config.yaml
tie_embeddings: true
beta1: 0.9
schedule: "cos"
seq_len: 256
MLP neurons of a small language model. Each row is named by its layer, matrix (up: input weights) and neuron, and shows model dimensions 176-239. Each number is 50 + 10 x the weight over its row's rms, rounded and kept within 0 to 99.
Before each neuron's rows, "fires on" lists the tokens most often at its 100 highest values on Wikipedia text that the model never trained on; "fires in" lists the words (lower case) most often at its 100 highest values on Wikipedia text that the model never trained on.

fires on: " would", " not", " to", " also", " ref"
fires in: "would", "not", "to", "also"
L4.up504:42 58 61 38 76 61 66 53 59 43 34 62 54 40 57 76 48 40 42 56 53 33 74 33 48 51 36 44 35 47 43 58 43 53 58 39 45 44 47 60 58 40 49 43 58 60 43 56 51 52 54 36 51 60 43 67 53 45 49 23 50 46 41 43

fires on: " at", " At", "At", " Bal", " Tok"
fires in: "at", "tokio", "from"
L5.up458:45 34 44 40 49 61 34 51 60 37 64 51 52 23 36 79 42 38 64 35 62 55 45 73 59 45 51 54 63 53 38 62 46 47 55 56 47 49 45 65 63 56 42 45 41 33 50 51 41 59 57 47 59 26 51 46 38 60 48 49 46 48 55 51

fires on: " all", " both", " Major", " different", " between"
fires in: "all", "both", "major", "different", "between", "alloy"
L2.up276:55 44 49 62 47 51 45 38 71 41 43 44 55 51 56 66 45 43 28 55 51 41 44 42 51 66 48 56 46 61 62 39 35 50 33 51 37 55 42 54 61 53 42 35 48 34 71 50 50 48 54 61 48 42 51 53 32 49 48 43 56 45 53 41

fires on: " to", " from", " until", " late", "rove"
fires in: "to", "from", "until", "late", "since", "improve"
L8.up675:37 42 53 43 64 61 41 38 42 34 56 59 58 41 59 53 55 43 58 40 45 54 54 47 55 51 50 39 61 45 70 51 40 58 51 59 51 63 63 56 55 60 44 31 44 48 54 51 49 60 50 53 57 36 45 58 54 53 59 59 66 43 49 51

fires on: " was", " became", " not", " been", " remained", " very"
fires in: "was", "became", "not", "been", "remained", "very"
L4.up385:53 40 56 59 36 57 62 49 49 36 61 52 52 68 48 52 49 54 45 70 68 41 65 47 56 45 59 36 50 43 54 45 49 46 43 60 38 54 49 57 63 43 50 46 49 64 36 58 27 46 55 41 29 45 45 55 55 47 27 39 52 71 56 38

fires on: " would", " could", " also", " help", " can", " may"
fires in: "would", "could", "also", "help", "may", "can"
L2.up149:44 57 58 45 42 46 40 46 56 43 58 42 51 67 39 41 50 38 47 59 50 50 55 46 34 45 58 59 43 46 56 68 41 48 70 53 43 32 33 39 60 38 65 63 42 45 39 55 53 62 49 48 44 50 39 50 44 57 51 42 46 37 62 47

fires on: " such", " Preceded", " which", "==C", " Succeeded", "===M"
fires in: "such", "preceded", "which", "succeeded"
L4.up22:43 59 69 35 43 42 48 58 65 48 49 46 45 51 66 48 53 44 49 43 50 51 51 65 60 45 66 52 48 52 61 34 48 61 47 35 62 43 61 48 46 54 57 34 49 73 39 52 43 33 61 48 40 57 60 64 33 55 51 32 48 69 58 30

fires on: " her", " wife", " pr", " grand", " el", " daughter"
fires in: "her", "wife", "daughter"
L4.up130:45 45 34 58 27 59 50 49 56 41 37 43 40 54 50 56 42 58 43 53 65 43 60 58 55 31 50 55 48 48 44 36 52 63 55 47 37 39 78 61 79 46 55 32 65 46 54 55 48 49 56 41 57 30 27 52 60 54 38 57 53 58 47 42

fires on: " from"
fires in: "from"
L3.up98:49 61 32 55 66 60 64 46 57 40 56 50 61 56 56 53 50 28 50 34 58 54 60 39 41 45 48 55 57 46 54 60 56 51 63 49 53 48 55 42 50 47 46 38 33 54 46 41 53 50 70 73 44 23 52 40 51 55 49 68 47 65 50 55

fires on: " New", " early", " American", " Old", " late", " English"
fires in: "new", "early", "american", "old", "late", "english"
L4.up301:42 54 45 50 48 48 49 36 56 43 35 66 55 44 49 50 32 42 61 61 68 51 55 57 49 48 63 44 52 43 51 45 41 53 58 37 57 42 62 49 47 72 59 59 38 37 30 35 35 35 60 55 54 44 48 62 40 29 56 44 58 69 49 42

fires on: " also", " has", " His", " Later"
fires in: "also", "has", "his", "later"
L2.up354:49 71 52 54 40 43 42 58 60 48 48 50 43 57 38 55 44 37 31 72 67 51 49 56 49 43 33 55 40 53 45 50 52 55 42 53 47 48 55 36 60 28 50 56 41 49 65 60 46 54 61 48 32 43 53 44 54 40 39 39 47 38 57 50

fires on: " rail", " 1;", " age", " football", " ft", " Rail"
fires in: "1", "railroad", "age", "football", "rail", "ft"
L3.up577:53 47 54 66 63 40 55 55 43 47 71 53 44 55 40 65 55 53 60 49 42 49 66 52 55 61 61 47 60 48 32 42 60 44 55 45 21 52 55 46 45 40 45 45 56 41 60 59 42 42 59 61 52 47 62 54 50 65 49 52 73 61 48 47

fires on: " can", " there", " could", " saw", " over", " did"
fires in: "can", "there", "could", "saw", "did"
L2.up127:52 46 69 63 66 48 67 52 53 32 50 57 43 42 60 36 53 58 33 57 67 64 67 58 45 69 41 48 60 34 42 44 53 34 54 57 35 44 36 49 39 47 43 49 40 38 41 60 55 56 62 39 41 37 70 56 47 57 55 37 45 51 39 47

fires on: " on", " along", " at", " located", " from", " the"
fires in: "on", "along", "at", "located", "from", "the"
L3.up749:38 42 51 63 46 56 60 45 38 48 68 46 69 63 43 49 57 50 47 62 48 47 46 60 42 54 53 59 69 50 48 53 49 67 53 58 33 58 52 56 45 48 46 33 28 49 37 27 55 74 50 55 58 50 43 44 58 63 37 46 55 62 60 53

fires on: " John", " Robert", " Brian", " David", "John"
fires in: "john", "robert", "brian", "david"
L2.up706:43 43 40 42 56 68 57 47 50 38 40 66 40 67 51 39 59 37 62 73 56 62 52 68 58 46 58 41 59 41 60 62 46 65 48 34 52 46 57 57 47 52 56 50 45 63 51 57 35 52 61 51 62 50 32 54 52 49 59 46 53 58 42 49

fires on: " it", " also", " part", "ter", " later", "ment"
fires in: "it", "also", "part", "later"
L2.up182:45 55 57 47 58 48 47 37 52 44 57 47 54 62 49 48 52 41 41 56 45 50 47 54 45 42 53 51 49 67 52 55 70 48 59 41 56 56 48 47 55 33 53 41 44 44 36 56 37 44 72 67 42 72 43 56 60 54 48 35 59 64 30 41